Weights of a small GPT-style language model, trained from scratch on English Wikipedia: 14 layers, a variant of Muon for these matrices.
MLP neurons of a small language model. Each row is named by its layer, matrix (down: output weights) and neuron, and shows model dimensions 256-383. Each number is 200 + 20 x the weight over its row's rms, rounded and kept within 0 to 999.
A block is one neuron, or neurons of one layer that tend to fire together. Before each block is what it responds to, as a language model described it from the Wikipedia text at the highest values.

Responds to: Country/nationality word endings. Final suffix pieces completing country, nationality or place names split into subwords, e.g. Turk-ish, Belg-ian, Fin-land, Serb-ia; weaker for other word endings like west-ern, multip-le.
L3.down5,179,180,223,195,180,204,206,177,181,237,186,180,217,239,189,209,184,215,197,201,196,198,170,230,194,198,198,158,212,186,191,172,200,169,188,216,180,175,195,198,224,207,208,168,180,161,197,203,210,210,164,208,212,211,202,206,190,199,209,217,168,225,177,179,149,207,212,208,205,196,144,218,241,249,209,217,206,207,182,188,212,156,208,218,208,220,172,203,252,201,198,197,212,230,229,201,200,217,199,199,230,215,189,188,203,206,193,173,190,200,195,220,179,185,193,214,192,220,203,192,189,176,177,214,181,173,187,255
L3.down174,196,217,180,223,191,198,199,199,210,130,189,182,206,185,207,199,234,218,177,190,211,195,182,210,218,187,210,239,196,228,209,195,193,209,208,215,208,170,249,148,216,195,193,190,193,219,204,194,198,161,185,228,202,223,209,188,206,210,224,196,182,192,238,220,187,209,196,198,203,156,193,199,221,208,222,194,194,195,203,184,199,217,207,182,204,190,186,188,204,166,194,208,195,190,186,195,179,188,189,214,215,249,196,203,225,231,202,218,214,174,206,214,219,180,223,193,214,253,219,201,242,192,195,211,232,184,169,174
L3.down796,201,186,233,183,163,178,219,188,191,200,188,207,196,221,161,168,207,216,192,189,196,203,214,208,191,182,217,205,200,216,201,224,214,165,202,188,234,194,199,207,209,220,216,228,205,204,176,185,180,201,248,174,198,180,167,214,223,149,228,184,204,180,191,181,170,191,233,228,170,250,190,174,177,206,216,213,205,199,173,180,164,166,198,205,207,237,251,228,202,236,204,172,218,178,196,202,152,204,200,206,209,176,189,185,203,171,203,206,186,225,198,171,193,205,209,216,191,195,202,237,184,231,193,209,191,223,187,188
L3.down826,184,187,189,201,193,197,198,185,212,181,216,210,185,215,200,196,200,177,214,214,156,195,161,209,188,224,191,201,235,195,210,147,192,191,209,189,224,208,185,188,200,243,223,218,201,208,209,174,215,156,183,177,185,214,210,192,208,182,219,227,209,216,166,206,215,185,192,189,198,178,196,210,223,236,228,216,226,217,185,168,194,165,172,212,193,206,180,183,214,193,218,192,210,202,192,198,181,207,169,191,239,227,209,216,187,167,221,188,188,217,242,197,219,183,203,208,207,198,202,193,216,210,191,227,200,184,177,221
L3.down902,207,154,208,212,205,180,228,171,197,189,244,213,227,204,192,207,188,177,232,209,199,155,227,193,205,202,223,216,186,225,214,184,231,209,195,215,198,182,191,192,214,195,221,210,207,198,179,190,174,217,178,188,190,192,179,196,232,218,197,191,186,202,205,178,210,220,213,203,155,197,207,123,206,209,215,205,207,206,183,224,196,190,211,202,216,190,202,208,213,145,165,196,220,180,216,216,203,218,253,204,176,181,231,214,210,176,211,194,223,208,213,250,165,215,217,209,205,227,208,196,206,186,191,199,199,222,212,201
L3.down909,194,176,179,204,205,200,204,216,236,200,182,221,202,166,203,195,190,187,185,244,198,197,225,213,198,236,195,228,172,197,207,183,202,170,180,212,195,188,189,216,199,208,215,201,215,195,225,180,188,178,183,220,233,191,176,168,243,169,219,211,187,199,174,191,209,182,193,201,220,167,206,151,226,178,193,189,211,191,218,202,214,179,196,160,204,212,209,174,189,188,191,184,226,230,212,190,188,213,232,223,212,200,205,228,209,220,240,197,199,205,234,208,228,193,156,221,174,214,213,225,206,195,198,219,202,204,187,245
L3.down1290,205,171,198,181,218,194,209,224,161,190,219,175,166,191,187,199,198,169,186,221,198,222,184,185,185,239,191,207,231,213,233,237,237,217,196,192,204,215,217,191,191,248,229,191,183,194,172,193,209,176,201,215,184,230,222,195,211,181,195,192,205,175,187,202,183,205,222,194,195,206,220,190,206,215,236,203,206,219,206,204,225,170,236,197,221,191,192,174,189,185,212,213,237,225,190,168,166,192,191,201,233,211,214,225,214,202,202,169,214,219,222,220,251,190,175,202,205,218,140,190,188,214,184,200,198,188,203,201
L3.down1411,221,218,192,193,210,233,158,190,191,169,209,234,228,201,208,204,153,219,184,201,216,230,179,206,177,216,244,175,200,153,162,171,181,208,181,175,190,235,212,220,209,200,200,228,192,190,233,181,195,177,185,191,215,175,191,199,221,188,222,194,196,200,175,213,188,232,190,162,160,197,183,226,215,199,209,225,183,231,188,254,208,214,191,243,192,190,198,175,206,196,184,206,201,211,172,201,184,182,218,185,192,206,182,186,195,149,168,215,228,213,210,196,252,205,224,228,240,190,224,227,189,194,153,204,183,182,201,197

Responds to: Nationality adjective suffixes. Suffix pieces completing nationality or group adjectives after a split stem, such as Belarus-ian, Pol-ish, Sy-rian, Cypri-ot; weaker on digits and mid-word fragments.
L6.down34,196,187,167,189,217,201,161,155,197,197,234,220,204,216,198,240,158,188,229,234,208,212,199,234,228,190,163,195,180,212,204,201,171,218,267,209,194,193,210,193,226,180,211,206,185,191,200,198,200,214,179,173,172,197,196,203,172,203,196,210,194,183,208,192,199,205,215,219,226,177,206,179,197,192,184,215,201,175,210,217,196,205,223,231,205,180,215,197,214,212,197,208,178,215,187,214,193,200,224,232,186,196,179,218,193,219,172,221,205,214,180,212,185,212,187,207,212,227,231,193,229,205,198,152,203,191,188,216
L6.down49,236,176,187,194,186,204,156,224,181,192,207,161,194,159,209,212,220,181,240,216,207,194,226,180,198,234,215,202,156,185,192,214,246,194,208,221,211,179,222,205,219,245,205,221,202,194,185,197,164,221,169,206,221,204,218,210,139,166,210,241,203,201,197,210,182,190,220,189,215,239,189,184,204,188,215,190,210,196,165,201,196,219,178,189,221,170,243,239,210,194,184,199,158,195,218,216,176,197,240,235,197,188,183,179,194,198,193,210,198,195,218,216,238,225,171,225,195,210,228,190,213,188,225,200,228,231,189,215
L6.down136,225,150,228,226,231,186,202,192,169,228,190,214,201,196,182,185,229,225,207,206,174,189,197,216,163,194,186,202,225,248,196,202,209,186,233,213,195,215,193,222,212,180,194,217,191,204,202,213,200,192,175,228,215,207,193,188,182,225,169,160,213,230,183,152,203,178,152,184,208,183,189,187,162,201,218,200,202,189,181,201,201,185,221,208,225,208,204,223,222,145,228,200,180,207,175,226,211,222,211,205,182,210,189,212,177,232,151,197,156,182,191,179,186,209,195,192,199,213,198,210,209,208,210,204,191,179,207,182
L6.down402,175,190,201,150,184,204,205,200,203,204,225,213,162,211,173,189,205,183,213,201,216,235,188,208,173,230,193,206,207,219,193,156,202,220,215,215,199,210,200,221,173,210,183,189,195,183,182,168,219,238,172,191,193,249,206,193,209,210,190,166,203,202,174,224,164,176,206,209,167,189,215,179,216,161,201,194,225,215,190,212,185,197,210,222,238,224,221,191,206,205,239,194,165,227,211,171,222,218,181,197,235,214,219,215,222,211,175,182,197,214,217,220,185,192,168,201,210,164,171,206,195,203,198,208,189,209,166,208
L6.down1047,205,214,190,178,200,210,186,203,199,168,183,166,181,192,168,195,187,198,187,181,160,197,182,189,188,220,179,235,200,235,173,194,192,210,221,186,220,180,171,187,196,209,204,173,196,218,196,196,185,213,197,185,217,191,177,213,215,182,225,212,232,197,208,220,181,196,193,193,206,198,187,217,206,169,230,193,201,156,240,198,217,232,197,181,181,202,220,223,178,205,189,212,196,197,199,177,188,195,222,173,223,183,185,220,211,183,230,188,212,224,206,205,183,225,193,171,212,232,182,166,190,203,194,214,261,198,209,214
L6.down1070,194,208,218,211,222,202,187,201,185,216,191,221,162,203,189,210,169,218,199,188,177,186,232,178,198,218,220,210,183,190,180,195,195,220,178,212,166,213,214,171,183,211,199,154,207,199,191,175,197,192,213,200,209,194,150,189,211,241,221,177,214,227,194,196,181,192,205,219,197,216,201,204,210,191,202,245,206,192,214,194,193,229,204,156,232,223,225,174,253,215,218,211,193,206,211,250,202,226,172,186,217,158,185,225,217,190,181,248,225,175,224,198,233,229,195,196,228,199,249,204,205,209,180,148,201,214,183,198
L6.down1151,180,191,188,171,179,166,220,185,193,204,224,169,185,187,184,185,216,186,209,159,209,196,186,196,207,216,185,179,207,217,218,193,213,206,153,201,203,187,189,200,225,191,155,205,181,209,186,229,238,212,195,185,218,221,208,232,199,163,219,177,219,182,210,186,201,186,190,161,214,193,202,241,173,201,170,198,226,182,199,202,185,205,238,189,250,178,194,177,161,199,180,199,223,213,224,203,132,225,184,208,188,170,173,177,159,248,159,217,186,202,240,194,195,200,179,219,208,229,182,190,185,203,201,187,238,214,208,199
L6.down1336,205,174,195,215,183,179,181,175,169,203,208,189,189,151,199,181,196,189,215,202,189,194,231,188,176,186,177,207,200,208,219,201,203,193,209,219,209,239,205,195,214,203,204,196,190,191,174,215,175,180,183,184,180,199,205,158,210,215,198,185,188,213,210,210,202,215,158,179,179,221,172,217,198,199,212,198,203,218,231,166,230,176,193,215,247,155,186,226,214,205,180,255,228,213,203,202,183,221,194,220,204,186,192,208,194,223,223,220,204,203,214,191,229,201,201,183,181,163,197,253,206,185,189,185,186,183,215,207

Responds to: Serve-as word endings. Endings that complete a split "serve" (serv-e, serv-es), mostly in "to serve as"; more weakly, other word-final pieces (Hurd-les, wh-om) and "=" or ":" list markers.
L3.down3,199,196,217,194,215,207,173,200,193,224,210,198,225,218,193,230,183,199,196,180,192,209,203,191,206,191,217,203,200,212,226,175,157,217,199,185,202,206,198,198,225,189,167,211,177,159,217,186,209,218,193,174,210,256,242,172,209,204,219,203,189,215,217,208,171,183,197,216,187,178,208,197,193,183,205,208,205,188,194,203,254,171,174,219,212,211,206,176,187,162,179,195,221,205,193,168,219,225,205,217,240,206,229,224,240,172,169,173,194,232,175,217,184,197,200,235,263,224,160,232,162,219,201,172,200,171,154,229
L3.down19,205,208,212,171,206,217,180,182,201,221,189,203,190,191,252,207,173,227,217,219,222,197,155,189,201,220,181,179,198,171,170,216,179,215,185,178,191,198,217,196,188,188,167,200,177,209,194,212,197,209,198,207,221,223,222,197,217,193,192,211,224,198,196,158,235,219,201,201,167,245,179,237,180,202,207,234,205,255,196,199,196,192,224,202,176,202,178,220,202,207,235,202,198,233,203,239,173,174,175,205,194,210,213,237,185,216,203,200,196,202,172,153,196,164,211,242,234,198,260,186,204,200,205,215,227,182,178,209
L3.down367,234,171,211,200,198,213,178,189,199,170,232,212,239,205,187,191,212,199,169,211,205,231,208,179,166,254,172,153,188,182,238,164,185,189,208,199,167,195,209,196,224,207,203,174,208,209,212,204,199,224,220,177,193,192,187,202,187,168,209,190,229,217,197,206,209,225,212,195,176,181,206,189,208,208,232,211,201,194,195,168,220,179,213,216,178,205,229,214,165,202,157,174,206,177,205,195,169,176,197,235,210,200,200,197,195,198,197,204,182,205,197,215,234,201,252,224,165,203,219,176,168,224,185,231,201,198,207,162
L3.down584,163,210,207,215,214,222,185,201,201,202,196,163,207,208,198,218,123,207,216,200,161,182,202,235,178,216,222,163,199,193,248,189,199,208,186,201,196,218,185,202,204,186,185,166,179,186,194,206,212,219,182,197,219,216,201,227,183,202,192,239,211,195,233,224,217,198,196,207,182,163,208,201,195,191,201,180,209,218,208,183,208,176,213,172,204,175,225,217,223,202,174,196,194,213,198,158,187,189,199,229,168,200,178,190,185,209,193,163,234,212,182,162,177,216,207,233,173,218,208,202,201,220,199,196,212,172,158,212
L3.down882,222,180,219,190,219,208,169,187,191,221,170,204,207,201,200,210,201,156,189,218,218,162,212,193,176,169,219,187,213,186,219,185,212,205,206,207,219,217,203,183,172,196,202,194,186,216,200,173,169,192,263,185,230,219,207,177,171,223,170,220,212,221,205,164,180,183,201,210,194,205,161,189,218,189,216,183,192,164,167,189,206,189,194,203,197,161,202,198,238,237,189,212,201,180,208,188,189,203,185,196,209,238,207,197,202,210,197,210,185,227,211,198,147,174,196,190,225,192,192,199,220,212,213,231,178,178,208,238
L3.down1105,191,157,190,179,215,183,236,218,215,214,228,220,197,222,197,218,178,190,197,198,192,166,175,202,181,234,188,152,182,203,203,211,204,225,198,204,191,199,177,233,186,217,150,214,201,232,191,217,181,222,183,148,184,184,183,199,187,203,183,217,210,235,214,175,175,162,205,218,222,190,208,162,249,192,189,192,210,194,231,199,202,207,219,221,194,222,216,213,200,207,208,175,208,167,195,215,249,200,176,230,202,221,195,200,195,199,247,236,234,187,205,191,202,224,193,210,169,207,238,204,206,179,182,197,192,208,202,195
L3.down1138,208,183,186,192,187,198,188,186,205,197,187,181,217,189,197,228,225,192,213,189,206,192,215,205,211,203,209,210,205,177,219,212,222,191,205,236,228,223,219,204,215,217,212,199,213,190,221,220,195,198,160,188,183,153,222,174,196,194,199,177,223,194,185,239,172,179,192,206,183,214,186,196,199,190,186,203,170,175,237,177,210,204,220,188,213,180,211,232,212,161,209,185,191,215,179,196,197,210,206,219,182,250,210,195,233,231,197,189,205,192,195,234,207,181,203,241,195,198,168,187,183,177,195,194,199,229,192,210
L3.down1317,219,202,196,189,183,238,227,197,203,185,203,215,199,194,199,235,209,182,224,224,201,172,191,184,199,204,192,164,203,205,200,233,167,211,221,190,192,223,210,220,219,192,231,190,182,191,185,191,213,179,211,228,228,222,202,194,202,179,229,191,181,189,147,198,189,214,152,241,240,215,217,192,211,201,157,187,178,212,192,198,225,212,201,208,233,156,193,163,178,229,199,179,191,181,193,215,187,220,166,175,180,190,206,213,241,214,174,198,205,156,224,173,191,219,192,174,187,200,199,219,229,194,182,193,208,209,222,216

Responds to: Nationality suffix endings. Final word-piece completing a nationality, demonym or place name, such as Pakist|ani, Filip|ino, Burm|ese, Brazil|ian, Nep|al; occasionally commas or table pipes.
L5.down34,192,211,194,175,184,201,213,214,205,175,196,205,206,197,204,193,243,199,216,194,209,211,180,200,195,252,203,223,191,165,182,177,218,184,173,199,185,218,202,217,185,189,183,199,191,169,183,178,200,204,190,229,202,211,200,186,253,186,209,210,196,202,175,212,193,208,200,212,169,179,182,222,180,173,220,213,211,201,209,189,193,206,225,222,184,180,182,220,228,179,214,167,216,203,220,185,163,200,222,223,202,196,205,223,181,213,220,192,206,202,209,216,202,210,211,243,224,193,196,226,182,190,192,184,199,212,197,188

Responds to: Verb-phrase auxiliaries before verb. Auxiliaries and infinitive "to" right before a main verb, as in unable to escape, has been done, was based, could not produce.
L5.down456,232,238,146,227,196,168,219,167,208,255,199,212,205,192,211,202,194,229,186,205,162,192,203,179,215,190,199,226,176,197,201,191,190,202,193,208,219,226,170,167,163,198,218,225,208,208,191,199,184,207,221,199,230,208,190,203,216,191,214,182,230,220,179,238,221,187,159,197,217,228,194,176,205,218,174,183,187,227,192,222,175,192,226,199,208,207,222,212,186,196,200,174,199,193,202,223,221,210,218,193,192,163,199,220,216,175,188,195,220,174,196,214,204,136,162,187,186,200,193,190,197,194,205,219,228,205,174,226

Responds to: Copula after biography subjects. Verbs like was, is and being right after a person's name or He/She in Wikipedia biographies (He was, Foxen is); also weaker on nearby punctuation.
L6.down72,230,201,178,211,182,199,202,176,217,195,195,227,196,207,201,175,161,237,221,176,219,205,221,187,191,198,180,203,215,207,205,210,189,209,207,185,180,191,205,200,169,232,198,211,196,190,207,208,222,177,182,199,202,215,189,244,156,204,186,204,207,202,186,194,204,214,174,173,189,231,223,249,171,203,167,187,173,182,224,182,213,190,211,209,216,184,182,187,180,200,210,220,184,167,164,180,232,213,169,188,199,215,177,184,195,193,212,194,203,182,199,195,197,203,214,227,186,204,207,184,209,172,224,190,214,181,187,198
L6.down241,163,194,200,199,180,214,205,181,172,205,200,203,166,208,184,195,200,218,188,229,215,214,219,196,214,190,199,192,208,192,177,200,178,210,193,224,206,223,182,164,207,193,182,217,184,209,244,156,188,215,181,182,179,198,191,209,205,187,188,209,196,219,170,163,168,214,202,208,214,205,225,206,150,206,172,220,188,190,204,220,247,214,198,183,204,228,213,184,174,201,214,163,197,179,235,214,197,179,228,180,198,200,205,226,184,208,195,156,153,214,184,217,178,152,176,184,200,189,187,215,183,196,199,181,192,194,202,214
L6.down339,177,214,213,233,220,190,181,202,213,224,196,202,182,186,206,212,218,189,196,211,213,183,217,222,209,176,203,193,216,170,193,191,183,205,211,180,188,188,193,190,166,229,212,200,202,200,155,202,187,204,221,176,216,180,216,189,166,181,167,201,186,150,207,174,181,229,203,201,176,227,199,205,189,227,170,234,201,193,205,198,213,164,219,204,209,177,201,178,218,194,193,221,203,211,213,224,200,170,214,196,220,213,178,197,213,240,214,178,182,231,190,203,179,208,193,199,204,203,211,193,203,244,233,181,200,215,173,172
L6.down370,164,212,188,203,214,212,228,229,220,195,202,209,162,232,181,213,219,170,187,205,198,163,178,201,207,224,201,196,226,161,190,204,173,211,203,200,202,218,232,156,191,158,233,209,186,198,185,195,234,220,174,215,188,232,177,169,196,178,148,220,195,219,204,181,196,188,188,154,216,198,213,184,171,173,212,191,215,227,200,203,204,217,194,224,206,220,211,207,210,181,216,208,206,172,184,188,181,218,246,181,187,229,216,205,194,195,200,220,246,187,203,202,182,202,171,210,205,202,199,190,199,208,218,201,172,166,222,222
L6.down796,223,211,234,196,191,179,204,215,207,194,208,217,218,233,232,198,244,177,225,197,247,202,212,212,182,208,185,186,181,218,182,237,224,198,195,195,227,153,207,180,220,219,196,187,168,198,196,226,182,232,246,195,184,210,205,215,169,203,193,211,202,205,205,211,204,174,198,220,228,172,170,232,161,206,184,200,190,218,188,199,179,229,218,194,235,195,175,220,193,179,198,169,208,192,206,192,183,204,216,192,223,203,182,181,195,234,204,198,171,208,225,174,250,190,204,213,219,199,182,184,220,201,208,219,181,183,197,210
L6.down969,212,214,180,207,187,177,179,225,222,188,250,181,226,186,185,185,191,213,183,181,185,222,159,210,213,176,199,216,203,217,190,201,224,197,198,184,191,205,204,222,211,206,197,205,206,218,203,209,183,219,196,199,222,176,194,198,197,193,198,237,219,198,176,165,168,176,198,216,205,218,228,173,226,188,229,234,221,177,229,205,200,184,208,201,180,210,189,190,201,210,179,199,167,260,190,219,205,198,167,190,168,193,202,200,215,228,204,189,199,181,233,176,230,196,167,189,206,196,214,205,203,205,211,200,209,197,198,202
L6.down1242,175,212,216,194,219,200,238,204,206,213,173,198,187,226,180,178,219,216,214,193,219,230,198,216,186,208,192,186,213,226,173,178,202,233,182,219,163,192,187,210,153,188,172,146,203,183,169,211,198,206,176,182,183,236,240,231,203,187,219,219,221,198,233,171,205,233,204,200,209,176,209,220,217,229,173,215,198,194,197,229,209,184,163,184,222,188,214,203,177,200,204,138,202,181,197,204,207,194,222,213,186,202,164,229,178,207,202,177,240,205,188,199,213,188,197,195,214,191,211,213,216,219,221,196,223,183,188,200
L6.down1481,194,182,207,172,220,169,214,217,202,222,183,221,194,165,190,188,218,250,208,186,218,182,175,182,171,212,187,227,169,190,184,207,214,168,216,189,178,187,189,201,180,209,204,186,174,183,218,220,163,179,211,197,177,194,204,186,226,212,194,187,207,223,210,191,222,203,187,190,198,223,231,171,183,218,235,227,216,185,174,157,205,202,218,199,210,202,184,168,193,210,197,174,193,216,189,223,221,213,213,202,213,184,228,180,177,196,194,232,194,197,193,187,194,187,228,236,185,202,175,218,244,176,197,218,201,199,187,171

Responds to: Structural delimiters in tables and lists. Separators in Wikipedia tables, infoboxes and prose, such as header pipes (Votes |), list dashes, field colons (Status:), clause-ending commas, and "of" in "Species of fish".
L5.down1039,221,217,188,187,231,214,202,212,201,224,179,220,189,194,225,196,200,203,211,217,176,169,242,202,209,221,223,198,182,221,182,205,203,169,230,180,220,177,218,178,169,236,230,216,201,192,198,235,215,181,194,210,216,220,238,188,215,232,210,245,189,172,217,206,212,214,216,200,192,218,177,188,166,207,196,226,175,208,192,187,209,217,197,200,215,191,194,144,192,187,198,175,207,219,181,160,192,199,184,196,198,207,206,199,221,191,194,243,170,227,213,244,210,202,171,168,220,204,206,235,203,196,208,238,200,200,210,220

Responds to: Infobox and table field separators. Colons and pipes that end a label or cell in infoboxes and tables, e.g. "Elevation:", "Total:", "| after (−3.9)"; more weakly, mid-word pieces of names (D-h-ankhar, Longd-on).
L3.down76,218,191,195,190,221,163,218,223,216,205,204,181,188,205,201,232,231,175,215,195,189,183,155,180,161,185,185,218,196,223,189,161,183,195,208,199,198,192,184,196,224,228,187,245,195,204,209,195,166,201,205,208,227,206,210,206,177,186,181,189,189,189,207,169,205,204,156,191,200,182,191,225,191,202,164,188,212,203,217,178,184,219,233,215,188,167,203,221,229,210,197,208,160,159,169,170,192,205,180,216,201,195,228,209,201,190,180,198,190,191,167,232,172,185,191,198,206,212,221,171,177,213,191,166,191,198,203,192
L3.down211,181,168,214,246,178,151,160,179,213,233,181,241,197,157,182,219,186,193,195,205,204,212,186,197,183,185,161,190,197,214,217,202,199,187,212,214,205,175,207,198,198,209,211,181,261,180,163,184,219,216,198,208,223,199,180,208,229,178,202,192,192,201,199,210,209,211,216,203,207,168,190,187,176,163,198,178,270,222,236,208,215,178,226,179,187,179,223,209,227,192,219,219,215,170,237,209,202,192,198,210,216,192,205,217,190,197,210,189,212,176,194,200,202,190,201,208,154,195,178,183,176,230,162,230,160,215,170,192
L3.down419,190,195,168,178,185,234,178,182,187,244,198,204,191,224,191,196,233,232,201,209,167,163,197,221,186,197,223,214,194,196,198,197,204,209,214,202,213,200,199,187,162,174,191,197,206,219,207,237,200,206,169,172,176,213,217,161,157,204,180,169,192,201,196,204,190,196,208,193,198,190,224,145,172,194,203,178,203,199,187,199,184,212,221,183,224,224,254,196,182,217,234,214,207,218,228,182,191,220,193,170,220,171,205,188,214,208,168,154,225,189,192,181,204,190,204,209,199,207,184,243,175,202,188,208,178,210,175,205
L3.down431,213,182,174,182,259,214,202,181,178,203,182,198,198,216,229,206,204,200,184,210,193,179,207,170,140,207,195,212,200,182,183,221,194,153,192,167,179,206,225,202,212,177,237,211,205,219,191,199,215,162,228,164,223,176,192,169,205,232,169,186,175,185,189,185,206,184,202,199,181,162,224,195,209,214,182,176,223,196,198,220,192,202,211,184,151,180,226,221,212,214,246,180,148,216,175,205,176,167,180,171,195,155,217,225,211,230,186,195,215,193,159,192,207,187,257,209,200,192,196,192,225,206,190,229,210,184,206,197
L3.down716,209,232,196,181,201,187,208,215,200,208,202,178,212,196,157,168,226,205,233,195,219,189,182,196,206,174,227,210,189,216,209,148,153,205,236,204,183,223,198,184,219,192,201,154,195,196,203,239,216,194,210,183,221,178,219,237,183,160,194,181,227,174,197,193,198,199,187,180,175,198,208,222,165,191,189,171,211,222,172,215,181,198,186,224,206,207,215,183,222,197,205,205,219,180,216,162,193,185,211,206,228,212,205,234,205,219,195,217,198,162,206,224,182,177,176,197,226,216,217,214,202,199,225,186,209,189,185,221
L3.down783,203,206,208,176,164,237,189,187,161,192,229,172,210,212,207,211,193,202,198,201,206,216,189,184,207,223,171,189,179,244,201,185,214,213,201,208,200,215,204,193,224,192,205,190,191,221,210,189,206,198,190,192,224,217,203,186,183,216,216,203,176,225,184,204,171,196,182,190,185,204,218,212,204,221,194,195,216,188,167,203,233,195,165,198,222,197,225,184,188,196,182,155,186,199,169,208,195,196,180,182,213,174,183,200,235,191,228,174,171,225,186,189,216,241,221,206,186,216,185,174,174,190,213,186,158,158,187,203
L3.down920,197,234,194,203,219,197,223,173,213,175,203,274,194,183,224,204,212,211,180,172,183,184,230,171,198,208,188,206,200,217,233,232,143,189,190,227,184,180,201,229,221,207,176,199,196,196,203,187,210,201,206,214,179,218,187,219,195,184,209,176,194,203,201,184,191,215,182,174,199,205,204,193,237,209,154,208,169,192,218,196,204,202,175,209,176,168,211,166,195,209,231,164,184,170,191,215,207,238,175,161,207,206,211,208,207,202,201,186,193,190,192,197,198,179,216,205,204,199,233,205,181,196,221,182,203,170,199,205
L3.down1416,209,153,177,202,198,169,221,184,186,192,167,203,207,215,197,201,233,186,200,219,185,211,186,199,203,193,234,203,162,215,190,208,199,204,221,176,190,192,173,190,199,207,221,232,185,194,229,200,211,177,219,211,201,207,204,178,198,206,236,189,220,183,231,174,213,174,208,188,201,209,185,209,191,224,188,173,202,182,198,147,202,219,222,202,178,185,193,225,174,195,187,161,160,203,183,232,219,207,191,198,199,207,166,213,225,187,203,183,188,215,213,239,185,197,187,186,193,184,169,224,215,249,193,202,168,207,225,200

Responds to: Templated data field tokens. Separators and connecting words inside formulaic data text such as census sentences, table header rows and infobox fields, e.g. "age 18 and over", "Conservation status:", "| Season |".
L6.down304,212,217,177,237,201,190,236,208,202,226,187,230,217,171,224,200,202,201,183,253,215,190,233,195,188,208,203,227,188,184,224,195,175,186,262,194,211,193,216,201,172,208,189,193,209,201,200,212,206,200,200,201,211,165,225,200,217,182,189,214,248,192,196,203,238,219,169,187,217,181,218,191,184,188,193,214,165,201,153,212,205,193,218,205,248,211,220,186,184,188,233,203,192,214,175,191,200,184,179,217,228,186,186,206,237,188,193,168,187,182,189,201,191,208,172,193,201,173,190,207,194,159,231,208,171,196,184,244
L6.down311,188,210,170,225,206,166,178,210,248,165,199,218,228,194,215,183,163,162,219,190,184,216,187,240,223,206,209,202,191,216,220,201,211,158,202,180,214,213,189,171,201,232,232,199,201,185,176,219,184,173,205,198,184,209,190,202,204,179,189,203,172,200,226,226,178,175,250,173,199,222,175,194,168,202,179,227,188,219,248,202,213,226,197,177,198,205,213,222,205,203,197,223,187,203,181,207,143,240,184,205,192,172,186,181,201,195,191,177,239,220,227,211,187,203,184,201,203,176,227,159,182,210,211,223,194,203,190,181
L6.down319,195,178,200,191,169,189,205,200,177,170,159,213,158,208,173,210,228,216,174,192,162,212,166,193,201,190,237,190,199,193,204,212,198,208,199,218,195,198,199,181,214,195,198,180,198,198,234,204,204,190,225,236,184,225,195,171,182,186,177,201,182,210,157,193,198,170,176,195,193,183,192,202,169,217,185,208,210,198,210,170,193,190,205,184,193,203,194,204,171,192,222,232,218,182,187,202,208,235,189,230,208,197,138,189,185,243,209,216,195,188,239,259,186,191,181,221,172,206,203,203,222,222,225,202,210,205,197,212
L6.down597,192,161,197,206,184,167,214,225,183,198,210,223,198,182,250,210,201,230,202,189,171,219,213,199,211,159,206,214,240,191,132,185,198,181,176,178,234,188,181,163,227,192,186,196,209,214,198,191,196,211,239,198,175,184,197,174,212,221,175,191,208,201,216,201,223,173,175,160,196,213,174,179,226,219,214,198,171,214,187,209,196,179,174,216,179,168,222,213,214,218,189,200,225,190,209,206,222,196,200,203,204,213,203,223,166,225,166,196,191,191,177,165,194,217,178,194,211,229,184,181,166,192,222,180,183,144,221,224
L6.down759,173,175,193,205,197,194,178,213,185,207,196,208,215,198,207,232,198,203,159,194,177,176,202,196,185,225,230,232,228,193,189,212,188,191,206,225,188,202,173,189,185,231,214,224,202,169,216,190,223,224,213,238,245,184,174,188,218,190,206,168,206,213,172,227,219,216,179,198,226,188,224,214,202,228,223,222,244,179,196,219,165,221,193,221,239,200,182,226,215,198,206,202,210,215,161,207,243,228,202,171,215,186,219,143,177,213,225,215,208,234,184,197,192,230,208,213,168,161,208,231,229,233,236,179,188,186,210,199
L6.down1125,254,160,193,199,230,179,163,211,222,219,170,190,181,203,182,219,233,188,185,234,216,173,205,222,203,242,188,203,178,177,193,205,197,206,220,197,193,196,200,222,230,219,200,174,183,177,152,205,206,217,216,228,258,186,210,175,198,161,182,226,232,204,204,225,230,162,210,176,223,176,207,173,205,209,211,183,192,190,189,169,198,188,219,175,193,210,187,184,194,179,258,231,171,210,216,188,187,221,215,200,194,225,175,176,223,205,222,206,187,199,210,239,209,165,160,191,205,168,178,171,212,248,204,202,195,195,219,211
L6.down1170,240,201,216,216,216,195,165,217,208,208,192,183,225,192,219,226,194,215,200,214,209,195,149,213,215,212,236,190,163,216,198,177,173,199,225,183,209,172,178,242,225,161,172,186,193,185,192,186,187,198,198,228,227,160,191,189,154,186,205,184,185,207,216,188,221,178,191,195,227,180,231,200,197,207,201,203,209,169,197,209,214,210,195,175,188,208,216,186,215,187,213,222,187,175,188,213,180,185,181,213,216,183,205,194,173,204,182,191,178,199,182,202,216,206,184,209,227,190,189,206,189,231,192,263,215,211,211,216
L6.down1360,170,211,178,229,198,192,211,238,215,178,223,206,206,189,185,192,231,206,165,227,216,225,214,185,204,214,198,190,202,182,181,240,228,206,210,193,223,199,224,190,182,191,180,174,199,210,202,217,202,187,194,185,180,190,168,212,221,170,232,233,193,227,166,193,232,185,205,223,205,221,179,220,220,194,218,228,172,154,206,202,201,169,244,176,235,215,136,208,184,210,231,207,223,197,198,234,163,197,178,183,190,212,196,217,182,174,208,207,171,211,184,195,207,213,185,214,189,212,166,217,217,221,158,218,207,211,206,223